{
  "num_hidden_layers": 12,
  "hidden_size": 1024,
  "num_attention_heads": 12,
  "num_key_value_heads": 12,
  "head_dim": 64,
  "intermediate_size": 4096,
  "vocab_size": 12794,
  "hidden_act": "gelu",
  "norm": "layernorm",
  "norm_place": "pre",
  "norm_eps": 1e-05,
  "positions": "rope",
  "rope_theta": 10000.0,
  "rope_fraction": 0.25,
  "qk_norm": false,
  "attn_scale": 0.125,
  "bias": "all",
  "tie_word_embeddings": false,
  "parallel_block": true,
  "init": "normal",
  "init_std_qkv": 0.0149,
  "init_std_o": 0.00351,
  "init_std_up": 0.0149,
  "init_std_down": 0.00152,
  "optimizer": "adamw",
  "learning_rate": 0.00037,
  "beta1": 0.9,
  "beta2": 0.99,
  "weight_decay": 0.32,
  "lr_head": 0.00435,
  "max_grad_norm": 1.0,
  "warmup_steps": 484,
  "schedule": "cos",
  "final_lr_fraction": 0.1,
  "batch_tokens": 131072,
  "max_seq_len": 1024,
  "doc_mask": true,
  "train_tokens": 1013000000,
  "max_steps": 7729,
  "dataset": "wikipedia_en"
}
MLP neurons of a small language model. Each row is named by its layer, matrix (up: input weights; down: output weights) and neuron, and shows model dimensions 896-991. Each number is 200 + 20 x the weight over its row's rms, rounded and kept within 0 to 999.
After each neuron's rows, "fires on" lists the tokens most often at its 100 highest values on Wikipedia text that the model never trained on. A number after a token or word is its count.

L2.up673,206,192,207,190,191,207,209,183,200,203,222,224,169,213,238,182,195,208,177,227,196,222,182,164,230,192,170,165,209,209,210,199,237,192,224,176,191,192,168,199,191,185,175,216,221,169,155,230,214,230,184,191,180,190,182,183,198,212,215,187,191,217,175,234,198,209,209,176,207,214,230,217,203,188,174,219,201,187,199,203,192,187,190,177,192,182,209,214,175,190,190,194,233,186,183,208
L2.down673,200,226,199,206,203,168,198,158,220,194,207,212,169,181,169,225,173,236,222,191,225,160,201,192,188,195,216,215,184,179,216,191,205,167,208,212,203,213,243,191,183,228,194,191,180,197,204,191,210,139,207,199,215,212,242,203,186,180,183,216,184,166,219,196,208,213,223,235,218,211,179,185,165,196,206,188,184,176,165,163,213,180,207,210,189,207,192,186,180,227,217,185,192,228,166,177
fires on: "ile" 16, " Football" 9, " round" 8, "ship" 7, " security" 7, " Town" 7

L2.up1397,221,161,224,189,204,167,183,177,209,196,205,218,187,197,177,218,200,195,175,163,189,259,186,213,178,230,184,225,181,208,198,175,172,218,202,189,193,200,197,186,167,200,198,149,209,219,173,189,185,237,211,209,200,205,194,206,190,209,223,198,200,176,185,164,193,177,200,198,200,219,229,190,196,221,199,208,216,197,205,182,194,216,231,188,216,216,205,194,216,219,213,226,176,210,178,207
L2.down1397,206,224,194,209,212,220,141,188,155,193,183,171,202,212,220,174,242,189,200,239,185,160,216,158,226,176,201,177,229,198,210,194,192,230,233,202,207,205,169,185,177,181,204,230,177,217,230,196,211,212,174,167,209,205,232,196,197,186,178,238,215,204,218,205,210,223,201,213,211,185,221,184,165,186,206,197,215,194,182,227,183,231,167,220,186,154,210,192,197,198,199,191,214,203,226,198
fires on: " det" 14, " Wal" 8, " politician" 8, " course" 7, "ance" 7, " Scientific" 7

L2.up2476,222,199,219,243,196,216,222,175,246,217,212,181,187,232,204,189,217,206,203,204,173,192,227,162,171,152,221,177,213,194,208,242,200,199,216,227,215,180,209,207,226,201,192,187,195,175,189,220,161,194,198,213,188,199,195,205,214,200,155,199,213,232,160,227,233,216,221,185,190,190,203,213,181,236,199,227,219,185,232,210,172,164,209,198,219,193,204,205,186,220,199,216,227,222,220,244
L2.down2476,191,196,164,172,230,220,206,206,207,210,210,190,207,163,187,210,214,203,204,232,189,223,184,189,178,213,209,212,192,214,160,161,172,201,176,203,193,212,201,219,206,192,157,199,235,239,196,199,213,178,193,208,207,220,218,195,203,199,222,147,219,163,215,177,188,196,172,197,174,207,211,199,202,178,181,211,174,227,182,190,244,216,181,187,208,186,204,227,191,185,235,200,171,178,216,162
fires on: "CH" 15, "inc" 10, "amil" 9, " Ross" 8, " camera" 8, " fans" 6

L2.up492,208,177,219,234,211,235,212,200,174,212,182,248,152,209,237,209,209,198,207,215,223,209,204,201,233,182,217,237,207,178,217,182,188,206,219,167,197,193,182,198,223,196,182,195,217,193,184,190,189,217,220,197,193,173,201,199,211,179,225,178,196,221,224,163,169,216,196,165,195,188,215,154,177,186,194,194,209,210,218,194,199,186,195,181,207,208,222,229,200,234,200,216,201,184,205,221
L2.down492,199,201,192,183,200,181,211,171,223,192,231,175,202,184,175,195,197,182,194,193,214,208,189,207,167,178,207,197,172,197,191,218,191,173,208,225,196,217,162,217,209,198,209,190,207,210,205,217,194,184,165,218,216,202,193,199,249,224,200,105,179,203,208,208,218,202,186,242,219,193,189,213,220,190,211,210,188,205,193,186,193,214,186,227,221,194,201,202,203,192,172,211,210,234,203,182
fires on: " work" 28, " Pan" 7, " involved" 6, " replaced" 6, "icial" 5, " online" 4

L2.up3218,210,209,172,191,203,162,212,212,204,191,183,195,214,175,180,189,187,193,191,205,195,200,168,224,182,225,215,191,197,185,217,216,189,191,182,179,212,184,210,205,245,219,189,202,228,179,173,197,211,182,202,199,202,184,167,150,211,223,195,197,199,181,211,216,214,178,199,211,251,220,185,193,209,253,241,211,175,190,207,190,222,209,190,210,165,211,195,236,213,213,196,170,213,202,235,193
L2.down3218,188,165,206,222,192,189,175,179,190,214,205,199,196,197,207,173,218,213,229,211,187,192,215,203,204,168,186,183,166,226,199,197,217,174,205,222,208,191,179,195,183,230,216,207,205,202,228,225,181,193,168,175,212,200,216,251,181,182,198,209,218,236,210,182,202,191,233,189,205,195,227,224,239,161,197,238,216,201,234,207,205,204,190,216,222,210,208,182,196,180,197,201,214,203,180,161
fires on: " Harvard" 14, "part" 11, " studies" 11, " Fox" 8, " official" 7, "icial" 6

L2.up3922,220,200,208,222,184,179,217,213,192,192,222,180,217,204,218,209,192,204,211,223,191,182,236,186,230,211,201,221,213,171,180,204,204,204,214,198,226,204,198,199,215,178,163,207,191,202,196,212,214,184,177,191,200,196,184,191,184,228,191,188,192,196,168,184,202,201,214,250,193,191,205,185,227,222,186,179,207,205,209,205,200,206,202,205,201,212,207,177,198,238,227,195,200,222,223,191
L2.down3922,175,243,219,221,219,210,210,184,216,188,177,206,210,197,200,200,226,235,187,161,168,196,171,207,204,222,193,221,195,236,183,216,197,192,200,174,203,190,208,205,203,197,223,183,194,221,202,196,199,193,214,182,207,208,221,222,199,211,203,187,204,167,227,227,208,198,204,190,192,204,194,137,199,147,213,174,174,209,192,239,213,205,232,204,222,183,195,216,202,158,207,187,192,192,169,181
fires on: "ă" 20, "í" 18, "Career" 11, " lot" 5, " Ca" 5, " walls" 4

L2.up1010,261,186,167,193,211,229,181,190,190,205,217,215,225,180,199,193,180,188,216,185,186,185,169,208,239,179,173,203,197,204,187,184,195,176,202,198,178,165,199,175,174,157,205,194,192,232,160,216,210,222,178,228,218,225,192,227,213,178,201,214,164,168,215,238,215,173,183,222,220,150,160,187,198,206,172,207,180,163,231,198,176,165,215,193,173,188,177,200,211,196,191,253,190,212,180,232
L2.down1010,204,201,236,219,164,188,203,190,212,210,200,198,209,194,166,218,231,165,188,228,222,198,184,176,184,221,207,217,198,232,219,177,195,215,204,191,211,235,187,183,204,198,203,204,202,199,222,220,192,197,218,188,191,216,206,189,200,155,238,172,243,204,198,167,190,193,202,202,222,220,226,194,201,208,209,182,210,201,176,195,252,221,178,210,222,215,168,205,188,206,173,175,224,182,220,188
fires on: " Company" 19, " ground" 18, " UTC" 6, " place" 6, "igation" 5

L2.up3997,230,211,209,191,205,149,173,164,201,211,203,213,222,201,187,208,156,176,161,175,200,207,184,220,200,219,201,166,218,202,202,213,193,193,223,198,174,172,216,208,173,204,192,207,220,198,180,197,199,244,188,218,192,188,254,230,209,225,199,184,185,193,166,237,170,213,206,207,188,211,185,253,192,207,232,209,199,204,191,187,244,226,170,179,197,172,212,233,193,198,221,202,179,264,193,202
L2.down3997,200,214,215,187,204,182,207,235,217,208,185,207,179,221,209,183,227,205,193,241,181,191,190,201,167,163,193,216,165,202,204,205,196,213,165,210,212,218,194,217,187,184,198,160,207,203,215,187,203,206,208,179,224,185,173,201,179,199,197,193,198,215,209,203,167,201,189,210,179,213,213,201,201,173,168,224,225,200,184,181,152,194,239,206,219,245,201,209,206,189,192,182,192,188,172,194
fires on: "ance" 19, "rin" 9, "rat" 9, " Later" 9, " ST" 6

L2.up225,198,201,188,199,197,208,194,203,194,207,215,198,185,204,184,217,211,180,230,183,209,192,186,212,211,180,222,183,214,196,172,232,170,222,222,193,173,173,180,201,167,208,180,175,218,214,206,206,182,202,202,209,202,241,228,166,181,236,201,222,220,173,197,222,222,194,186,214,198,198,221,233,201,190,253,216,197,195,172,194,181,196,202,188,187,205,197,181,211,222,200,195,183,202,220,184
L2.down225,191,200,192,199,194,214,201,200,201,142,197,171,204,199,216,210,205,220,162,222,190,222,179,216,212,219,216,181,191,158,209,210,230,187,199,192,187,183,158,192,232,197,211,203,205,211,211,171,207,216,204,183,187,204,197,204,197,167,185,83,212,205,200,215,194,209,193,195,190,212,193,195,193,214,175,190,200,239,181,213,206,221,187,222,178,160,223,203,221,210,194,155,217,181,193,211
fires on: "ival" 14, "change" 10, "ón" 10, "ects" 9, "ography" 7, " exp" 7

L2.up14,180,221,183,231,218,195,178,188,192,219,231,221,213,182,173,217,230,199,183,197,188,184,205,212,188,179,224,188,202,189,180,204,237,218,193,186,214,242,220,177,234,194,210,170,177,228,202,160,209,209,178,223,206,206,237,181,208,213,205,230,202,238,220,192,189,216,236,219,176,212,182,188,177,248,162,181,190,201,210,160,221,191,183,221,207,155,203,202,219,194,239,194,216,191,176,218
L2.down14,200,193,216,174,205,179,182,233,175,210,186,207,205,203,202,211,171,212,192,229,193,197,212,197,194,199,179,211,207,218,231,182,162,202,189,203,205,194,217,205,181,220,199,202,218,151,194,202,213,206,182,206,188,190,181,210,186,169,221,150,217,193,208,180,184,173,180,212,211,190,191,197,212,195,205,174,195,204,203,209,178,227,202,204,163,192,214,182,174,204,198,198,174,214,228,200
fires on: " ac" 15, "oor" 10, "ode" 10, " capital" 9, "get" 6

L2.up1228,186,187,196,222,191,164,241,209,193,216,222,209,162,193,193,185,187,228,185,208,201,195,197,236,208,210,224,216,236,221,202,203,193,208,196,193,200,227,218,193,211,165,198,210,198,225,183,175,208,198,196,206,213,191,185,199,204,221,190,158,181,186,244,181,172,211,185,222,210,172,203,185,199,234,217,235,168,197,242,202,207,237,205,207,173,197,197,196,188,188,196,200,214,226,209,218
L2.down1228,220,202,199,187,234,236,177,210,214,184,170,203,200,212,174,190,214,189,203,177,204,181,179,165,190,195,187,191,189,214,226,191,206,185,179,193,193,169,174,181,206,220,183,196,188,190,211,216,234,205,214,205,210,172,193,221,203,192,212,204,172,207,173,163,209,194,192,202,189,253,197,235,244,148,154,186,205,185,181,206,197,186,202,217,222,213,185,219,205,199,208,204,175,197,192,191
fires on: " world" 15, " red" 12, "rich" 7, " Category" 6, "amples" 5, " Georgia" 5

L2.up3043,194,203,217,189,186,182,209,207,202,220,172,212,188,212,206,208,209,200,185,185,199,209,177,191,197,163,210,197,215,199,236,181,170,176,199,203,179,183,171,177,197,213,207,226,214,191,196,207,192,217,200,196,188,218,186,202,188,216,167,196,211,207,175,195,237,183,173,223,225,203,188,186,210,207,178,199,200,202,217,209,200,211,217,193,240,207,160,190,185,206,197,187,218,188,207,211
L2.down3043,186,192,219,221,211,218,197,226,198,205,214,186,227,167,197,185,170,190,204,187,204,213,225,199,201,196,187,185,197,208,176,207,191,218,187,212,231,222,239,226,205,217,210,208,168,189,204,202,189,179,183,189,220,191,212,207,214,237,198,236,164,224,193,188,173,213,208,177,164,211,197,184,188,185,196,214,198,196,148,197,213,186,210,176,145,228,224,178,215,194,222,204,178,207,190,237
fires on: "ans" 11, "ha" 11, " att" 10, " computer" 8, "boy" 8, " edition" 6

L2.up2078,215,188,207,249,215,211,224,193,208,180,215,223,216,215,166,188,221,212,203,213,177,175,192,193,187,200,175,202,192,192,196,230,230,220,226,196,209,191,182,208,233,218,179,262,201,225,221,222,200,215,184,178,181,194,209,203,221,211,207,228,200,227,177,180,208,202,183,204,213,179,169,204,183,204,165,191,223,202,175,181,196,186,178,193,210,173,189,190,185,216,196,160,209,211,221,217
L2.down2078,192,233,223,175,230,208,214,205,180,235,200,214,214,186,222,221,195,218,190,170,204,222,183,184,218,210,221,196,194,221,172,204,184,177,184,227,225,191,179,203,148,171,210,175,166,179,184,227,204,228,191,203,199,187,189,211,151,195,225,230,194,197,189,215,170,235,224,172,205,200,211,234,201,184,221,205,219,179,210,219,232,220,209,239,225,229,211,192,175,202,210,218,197,214,187,204
fires on: " due" 23, " Master" 11, "oker" 8, " higher" 7, " Os" 6, " EP" 6

L2.up686,224,232,210,231,192,205,193,221,194,176,209,245,199,221,214,210,181,227,193,197,220,178,222,198,255,210,205,197,200,204,193,209,191,174,205,184,183,195,222,162,182,215,196,223,182,214,190,251,195,231,209,184,192,223,191,169,184,236,195,196,185,147,200,190,217,162,175,185,207,211,205,167,228,258,188,192,179,208,200,181,171,234,186,226,187,230,221,181,211,162,204,160,222,241,187,197
L2.down686,188,178,184,205,185,212,190,182,214,165,169,172,197,195,214,217,176,170,199,196,177,193,195,180,209,193,203,203,206,212,233,183,179,241,222,201,249,184,180,191,194,187,198,227,189,162,209,183,213,175,188,193,201,197,199,232,229,214,204,190,207,204,208,189,221,218,225,192,195,179,214,204,187,184,175,185,205,205,195,174,211,215,221,217,221,183,188,250,217,214,188,205,182,173,212,184
fires on: " formed" 14, " Votes" 13, " established" 10, "aded" 8, "formed" 7

L2.up1572,182,193,229,239,213,201,165,182,226,230,207,216,157,209,184,204,220,204,224,188,230,201,227,163,173,193,168,214,226,194,190,205,185,207,216,182,199,233,190,143,214,183,189,212,208,206,161,193,189,185,201,201,178,205,209,200,182,201,213,219,195,209,174,190,206,183,210,206,219,192,237,220,192,196,178,219,199,221,190,186,185,219,219,199,229,227,186,168,151,207,203,218,229,186,242,190
L2.down1572,195,216,178,192,208,220,192,199,212,165,192,211,211,191,223,191,212,197,198,211,202,211,208,203,184,209,195,186,189,195,205,207,213,195,152,201,199,197,209,236,222,184,219,218,203,204,238,227,194,208,198,197,196,212,210,186,201,185,210,191,175,217,212,213,175,238,198,202,199,210,199,196,206,223,218,184,203,183,197,213,204,187,163,185,191,185,215,202,229,198,195,177,193,210,167,218
fires on: " these" 20, "any" 8, "change" 6, " Rock" 6, " scholars" 5, " Georgia" 5

L2.up1040,208,198,217,196,194,190,185,226,218,177,180,197,222,199,195,213,186,205,165,230,208,173,181,198,196,173,208,206,177,201,218,194,209,202,207,189,207,219,206,185,198,205,215,214,209,160,217,231,197,183,218,229,191,209,183,170,200,197,168,167,192,238,190,216,186,189,189,200,183,219,234,192,199,215,177,237,229,152,193,208,187,166,231,214,207,191,212,193,209,174,198,164,191,218,189,191
L2.down1040,203,222,242,192,204,204,216,160,181,213,190,184,188,197,215,203,216,215,196,192,203,206,207,197,228,214,195,215,199,187,154,183,200,184,210,210,218,185,186,215,214,213,229,229,192,203,172,207,210,220,202,198,202,186,232,230,213,202,206,215,193,196,181,174,196,202,211,223,172,160,153,221,196,196,199,231,185,189,198,176,208,204,170,197,164,194,208,192,200,205,201,207,211,190,197,193
fires on: " Nep" 13, "ched" 9, " lect" 8, " fest" 8, " retired" 7, "yd" 6

L2.up950,220,215,181,176,198,201,213,165,204,209,202,227,211,182,194,198,183,191,183,204,200,217,180,219,188,201,193,209,230,186,202,216,192,187,213,231,182,172,230,164,212,217,196,206,202,202,169,196,212,219,215,216,189,213,171,210,212,181,198,213,205,201,179,218,180,194,185,198,214,219,216,199,221,209,196,188,212,192,173,220,216,220,192,207,197,217,191,220,235,201,178,186,207,197,181,200
L2.down950,180,197,181,196,202,187,188,158,172,221,223,175,209,210,219,206,212,228,217,165,246,189,238,182,175,194,170,178,189,216,207,183,189,211,241,170,220,207,205,237,201,198,221,215,214,206,218,206,177,177,149,176,206,190,212,159,204,204,224,158,223,191,217,186,210,216,200,237,220,161,182,199,222,175,192,210,210,215,223,215,164,207,189,210,173,152,201,200,186,202,228,210,212,203,180,207
fires on: " %" 18, " While" 12, "aca" 5, " singer" 5, " board" 5, " greatest" 5

L2.up2248,239,181,210,210,196,216,219,225,200,164,211,188,126,203,221,200,171,157,211,258,243,210,244,203,194,204,207,219,221,197,189,221,219,229,198,196,203,219,199,195,183,171,203,198,179,196,208,245,188,201,171,195,208,242,184,160,204,195,182,183,195,177,190,180,165,227,202,177,182,210,219,197,196,193,175,163,212,207,192,174,207,227,172,245,213,226,190,214,194,228,210,180,217,168,207,223
L2.down2248,215,198,180,209,210,208,213,217,194,236,187,248,234,180,197,214,201,211,179,189,188,190,179,218,189,230,179,191,193,214,206,204,188,176,191,209,223,185,246,194,198,175,193,234,208,195,212,179,241,233,209,198,193,192,192,248,217,194,205,213,199,220,178,222,216,169,206,197,168,200,190,185,208,199,168,216,196,211,206,186,188,207,208,177,246,203,220,186,198,184,205,213,176,219,193,207
fires on: "ics" 17, "ă" 15, "Career" 11, " billion" 11, " intended" 6, " scholars" 5

L2.up3875,160,214,180,228,173,215,166,177,197,179,212,186,193,188,201,214,205,201,202,206,213,204,216,202,193,178,206,188,216,188,190,194,186,198,152,231,195,216,199,186,191,178,230,160,207,226,184,269,166,209,180,197,197,181,197,180,203,209,189,251,219,219,192,177,197,229,188,202,194,226,204,204,200,191,181,178,189,198,217,197,184,202,175,216,139,184,178,191,204,197,173,206,212,177,199,199
L2.down3875,218,197,215,197,229,220,223,206,185,199,213,196,203,211,178,186,216,185,206,204,234,188,198,195,227,204,188,188,178,210,236,223,201,196,237,186,205,203,208,216,180,212,193,213,197,182,203,188,201,178,244,181,201,206,182,211,209,187,204,152,204,184,209,218,190,189,209,208,202,175,189,226,209,202,157,218,176,205,218,197,202,169,194,209,242,193,202,181,201,170,193,197,217,197,203,195
fires on: "oph" 16, "ward" 12, " finish" 8, "lay" 8, "add" 7

L2.up965,185,207,192,199,218,218,241,187,195,207,225,192,184,158,194,182,220,225,228,226,220,218,200,189,199,222,236,207,187,195,189,200,177,229,179,184,245,200,183,186,198,200,192,186,183,204,185,176,194,174,218,167,217,238,230,185,198,181,207,189,185,229,195,200,186,218,199,192,208,228,178,203,200,230,189,220,188,212,211,204,234,175,176,179,183,209,196,190,191,187,167,162,222,192,260,183
L2.down965,206,185,195,221,205,198,177,197,219,230,174,213,204,210,176,211,230,198,175,175,184,205,198,210,212,213,207,198,199,205,186,211,212,176,229,221,213,215,185,211,212,188,207,175,191,215,216,228,220,227,197,221,216,168,183,218,209,196,211,182,207,202,201,222,211,203,222,211,185,205,214,170,226,189,216,241,233,207,167,201,184,239,210,209,224,184,190,193,221,218,227,206,191,229,170,197
fires on: " check" 18, "ize" 15, " Bur" 10, " Beijing" 5, " activities" 5, " White" 5

L2.up2759,204,166,177,235,168,216,198,179,157,194,229,205,192,190,195,179,174,149,199,181,178,169,223,215,191,207,242,212,217,202,237,209,201,198,144,195,228,213,175,182,202,166,149,233,235,223,185,181,217,170,218,205,210,206,219,214,190,166,189,211,178,200,200,226,199,213,200,226,187,206,219,209,187,220,195,232,203,190,192,182,200,186,217,204,212,200,192,215,192,183,202,223,215,229,219,174
L2.down2759,152,228,203,197,219,210,217,215,217,239,174,233,193,198,245,191,208,224,200,206,220,201,175,183,205,178,167,224,226,190,184,210,200,178,227,204,203,183,231,209,211,202,205,205,171,201,184,236,160,226,217,212,193,191,191,169,192,198,207,159,204,227,204,184,210,182,214,187,215,233,208,212,238,183,185,171,172,206,197,231,199,196,189,205,195,230,211,180,193,197,191,218,212,216,162,233
fires on: "ette" 15, " fin" 11, " Released" 10, " status" 6, " Bus" 5, " health" 5

L2.up1082,169,208,220,169,187,194,224,235,230,198,197,222,148,227,173,199,177,241,220,204,224,223,187,227,210,203,209,220,196,207,230,201,168,211,212,182,233,189,216,205,231,194,209,198,195,200,189,230,221,192,200,188,199,215,223,213,215,202,189,196,213,207,205,207,179,208,200,197,181,199,217,206,228,188,222,200,217,205,186,201,214,219,193,220,158,217,192,180,185,192,204,224,247,229,191,167
L2.down1082,211,217,177,214,241,202,198,185,178,191,218,205,233,206,237,217,215,186,156,163,205,199,211,212,153,210,183,206,207,148,168,209,232,176,218,191,176,244,206,222,190,197,210,219,182,180,183,179,203,211,165,225,195,149,197,184,176,187,222,134,184,168,200,185,182,174,198,197,163,210,197,188,181,168,189,219,192,206,233,228,194,184,203,175,224,189,211,200,206,204,192,208,182,219,197,208
fires on: " short" 17, "itch" 9, " average" 8, " fre" 7, "ira" 5, "vements" 5

L2.up50,211,198,179,233,190,165,213,206,203,179,202,182,189,166,168,158,195,195,172,183,214,215,207,169,195,192,201,179,217,209,190,195,174,215,224,195,220,203,196,184,195,158,193,197,239,198,202,192,195,199,229,167,224,185,168,210,239,208,184,190,191,155,192,218,190,207,227,238,198,206,220,216,178,197,248,197,189,171,180,200,196,199,166,231,196,209,193,225,219,205,197,203,193,202,219,196
L2.down50,200,180,202,213,182,227,189,180,200,198,158,225,196,222,213,234,169,223,228,199,213,190,157,224,217,208,208,196,181,212,198,197,219,187,198,189,156,230,227,206,203,194,229,167,187,205,206,182,195,185,184,231,217,185,220,193,159,189,196,171,198,202,197,176,220,223,196,184,202,191,184,179,201,188,201,177,215,219,194,187,201,194,220,167,221,197,222,203,227,219,202,181,186,200,171,179
fires on: " like" 18, "pr" 15, " natural" 8, " initially" 5, " tennis" 4, " Netherlands" 4

L2.up1007,206,233,206,182,181,169,216,174,184,181,184,176,227,194,167,263,196,204,192,167,228,207,169,218,202,200,199,211,163,222,205,194,227,223,204,190,215,206,211,196,205,197,191,191,225,182,193,176,198,191,219,218,161,239,218,195,228,221,207,171,204,217,220,193,195,186,208,207,183,191,223,151,231,199,153,180,161,183,210,202,175,182,170,199,207,204,234,203,191,228,218,232,224,196,200,173
L2.down1007,213,189,187,214,169,205,179,217,218,187,181,207,219,182,174,174,219,175,234,214,150,183,217,199,200,219,215,204,196,212,202,166,195,212,197,245,198,178,221,221,185,200,235,193,180,190,240,192,192,213,198,225,245,167,171,190,218,193,189,266,184,197,187,178,197,196,190,183,214,221,206,227,206,214,201,198,216,212,213,203,238,231,206,199,182,194,163,187,231,175,170,181,197,225,203,241
fires on: " stage" 14, " urban" 11, "А" 11, " du" 8, " sent" 7, "ST" 7

L2.up2331,251,199,220,187,190,219,226,168,171,208,232,214,191,201,217,178,180,203,184,203,212,176,213,198,202,186,202,203,211,186,202,216,212,183,181,202,183,219,192,215,215,198,205,222,187,195,214,193,213,210,213,213,162,179,187,192,208,198,190,184,217,198,187,162,231,203,199,218,208,202,178,240,200,184,192,153,194,215,188,183,177,218,208,203,185,208,181,213,161,191,172,189,199,180,215,205
L2.down2331,197,212,153,223,215,231,211,224,217,183,193,227,226,205,201,191,204,205,220,167,214,206,189,185,193,198,208,153,160,223,193,183,220,211,213,223,214,193,212,177,190,203,205,190,201,203,209,213,228,210,195,195,232,219,201,211,168,202,224,229,199,222,224,228,175,211,179,194,185,238,203,182,212,220,208,219,186,173,218,218,232,198,175,239,244,194,240,180,200,244,187,180,196,182,204,205
fires on: "ory" 20, " IR" 10, " television" 10, " Earth" 7, " recently" 5

L2.up3976,211,198,183,209,209,189,201,193,229,166,226,192,171,219,212,159,162,214,209,203,188,214,200,178,177,174,196,192,212,207,191,216,203,208,171,214,213,188,211,184,197,172,215,195,184,224,154,213,176,183,221,196,200,217,194,162,209,210,185,229,160,195,163,217,196,229,177,198,207,195,222,242,197,222,155,197,182,210,222,163,195,231,218,214,234,176,227,243,186,220,210,215,232,172,175,199
L2.down3976,212,181,180,213,180,212,209,245,228,221,178,205,224,205,214,250,220,177,175,207,192,183,176,208,212,235,232,203,213,150,208,207,205,185,203,199,181,215,179,206,210,195,190,211,200,189,213,180,248,186,186,217,183,225,193,207,201,167,202,115,223,239,205,220,199,192,200,194,175,215,206,190,208,171,217,191,214,234,174,206,210,156,184,150,195,225,194,200,186,212,220,186,160,216,209,199
fires on: " Smith" 12, " Key" 9, " Moon" 8, "unc" 8, "oux" 7, "oe" 6

L2.up1349,190,190,210,203,193,189,196,222,208,205,199,170,166,195,182,222,196,219,237,205,230,185,231,206,195,208,201,198,233,227,193,198,200,180,184,181,207,184,226,210,183,169,217,217,212,172,205,182,206,193,162,225,210,190,154,195,201,193,197,175,223,218,203,203,222,185,172,193,204,200,227,226,206,207,241,227,188,172,159,199,179,214,213,222,199,199,207,232,207,181,215,176,197,199,212,209
L2.down1349,208,221,165,211,204,228,185,203,192,185,177,215,202,215,186,161,209,189,193,190,181,213,194,195,191,196,209,204,187,181,199,163,211,212,200,183,191,211,185,195,228,200,171,211,186,220,190,174,221,200,222,185,160,212,227,203,237,209,184,242,186,174,206,187,184,244,215,216,195,207,175,194,181,200,201,185,196,222,231,182,209,178,187,199,207,199,194,189,213,227,170,180,176,199,194,211
fires on: "anda" 19, " program" 10, " High" 9, " Cre" 7, " Brooklyn" 6, " cre" 5

L2.up1743,215,213,197,218,180,211,193,234,179,190,187,174,195,220,180,186,201,209,165,189,239,204,143,223,219,195,215,195,223,200,180,246,229,221,222,174,200,218,207,211,193,204,223,230,186,165,224,236,259,197,204,218,240,203,190,196,179,173,218,206,265,231,216,222,186,213,192,180,235,211,215,218,187,198,188,209,172,208,173,200,188,209,204,261,217,188,216,180,219,223,204,190,215,212,199,181
L2.down1743,201,198,193,190,169,205,217,185,218,212,194,212,171,216,195,192,179,203,211,209,180,213,197,192,179,241,195,190,173,199,196,167,199,215,174,232,203,183,179,223,184,175,209,174,204,199,219,218,203,212,223,190,191,199,196,206,200,199,177,192,185,197,190,215,190,204,212,207,183,167,203,213,179,207,191,224,183,209,187,201,190,166,197,195,174,238,210,191,211,188,224,174,193,202,203,192
fires on: " Later" 11, "be" 10, " established" 10, "ili" 8, " Other" 6, " rival" 6

L2.up1883,212,189,181,180,189,194,194,208,220,196,190,196,202,219,217,180,187,188,185,204,207,222,216,223,213,185,206,180,186,199,212,206,222,187,216,210,234,189,216,214,209,214,165,160,232,201,192,219,197,212,191,198,203,242,202,207,192,196,201,226,177,235,228,227,169,218,168,229,213,192,214,197,225,189,208,230,235,219,205,175,214,195,206,194,204,213,186,192,226,211,190,220,223,210,187,229
L2.down1883,185,213,208,191,244,198,207,171,216,170,221,221,193,173,171,203,172,220,190,214,206,180,214,174,178,231,207,214,195,202,188,191,189,206,211,214,210,196,186,207,165,196,206,228,166,189,199,179,223,198,217,211,211,168,179,199,200,209,212,142,246,187,165,204,214,198,217,210,180,184,168,218,218,198,195,209,157,184,177,221,219,209,217,212,192,202,205,216,182,184,212,186,191,206,214,159
fires on: " night" 15, " Ka" 10, "ece" 9, " Patrick" 7, " features" 6, " Vincent" 5

L2.up2182,212,186,155,235,181,199,205,205,203,181,205,212,213,156,203,201,185,188,162,186,189,180,214,218,171,198,247,226,175,193,233,225,174,223,242,181,232,209,220,207,195,203,193,212,210,192,176,176,204,193,168,177,197,203,200,234,218,170,203,199,167,215,228,209,207,191,181,201,178,179,198,181,208,196,204,187,195,194,195,157,181,191,190,153,200,181,202,205,169,211,167,217,159,193,193,203
L2.down2182,190,191,225,217,212,170,209,210,227,223,187,191,195,205,183,195,211,232,209,194,169,200,203,155,223,192,209,184,181,229,208,186,217,189,262,203,171,200,194,188,211,171,210,182,244,213,188,250,195,208,176,182,206,176,203,180,194,237,238,258,192,213,192,190,226,174,201,203,236,234,160,213,196,196,234,205,199,216,194,241,209,214,213,201,207,214,194,184,237,156,186,198,213,191,200,211
fires on: "ș" 23, " education" 15, "present" 11, " budget" 6, " Preceded" 5, "mm" 5

L2.up1844,207,202,206,215,202,180,252,166,186,213,198,246,201,203,185,216,221,217,201,193,162,219,234,225,203,184,203,201,219,178,230,192,180,197,202,173,186,197,217,174,202,190,199,202,172,178,234,211,224,188,191,165,203,187,184,194,193,225,225,195,220,237,196,238,184,197,223,175,222,187,235,217,202,187,203,196,223,221,186,181,210,202,213,207,198,238,175,198,181,209,199,189,249,199,183,204
L2.down1844,197,176,185,192,230,225,187,216,199,210,190,174,244,192,204,185,171,222,189,188,253,167,175,194,216,228,215,222,197,247,147,229,217,184,195,225,211,195,183,220,207,190,221,181,176,230,177,208,201,202,218,214,219,217,207,204,189,197,201,163,189,188,206,183,189,210,158,210,196,218,179,213,259,208,188,192,190,178,198,235,162,169,193,190,195,185,219,181,201,173,236,191,159,221,196,167
fires on: " living" 16, " aff" 11, " Swiss" 10, "aug" 9, " voting" 6, "ased" 5

L2.up1755,220,217,200,252,183,199,206,202,175,212,192,204,205,243,157,198,152,171,216,203,223,193,172,189,200,184,216,207,217,210,205,204,208,212,212,179,172,193,216,190,183,179,175,173,153,199,198,204,179,175,184,221,208,185,178,185,169,181,202,205,189,213,228,199,196,208,180,199,194,205,245,230,212,164,216,220,210,164,187,174,196,245,192,173,199,220,202,224,191,183,233,210,241,228,194,191
L2.down1755,200,243,215,192,233,196,174,172,268,200,226,171,237,170,196,233,231,218,204,199,211,231,212,216,186,241,188,218,187,202,178,193,176,168,198,209,203,231,174,210,193,195,212,198,229,182,220,183,205,224,214,206,170,210,202,206,232,210,191,197,223,189,196,194,246,203,203,193,215,209,174,211,211,172,181,176,207,201,178,188,213,171,198,210,229,189,200,166,213,215,211,187,200,208,189,221
fires on: "mer" 18, "ette" 15, " average" 12, "spe" 6, " Vol" 6, " pack" 4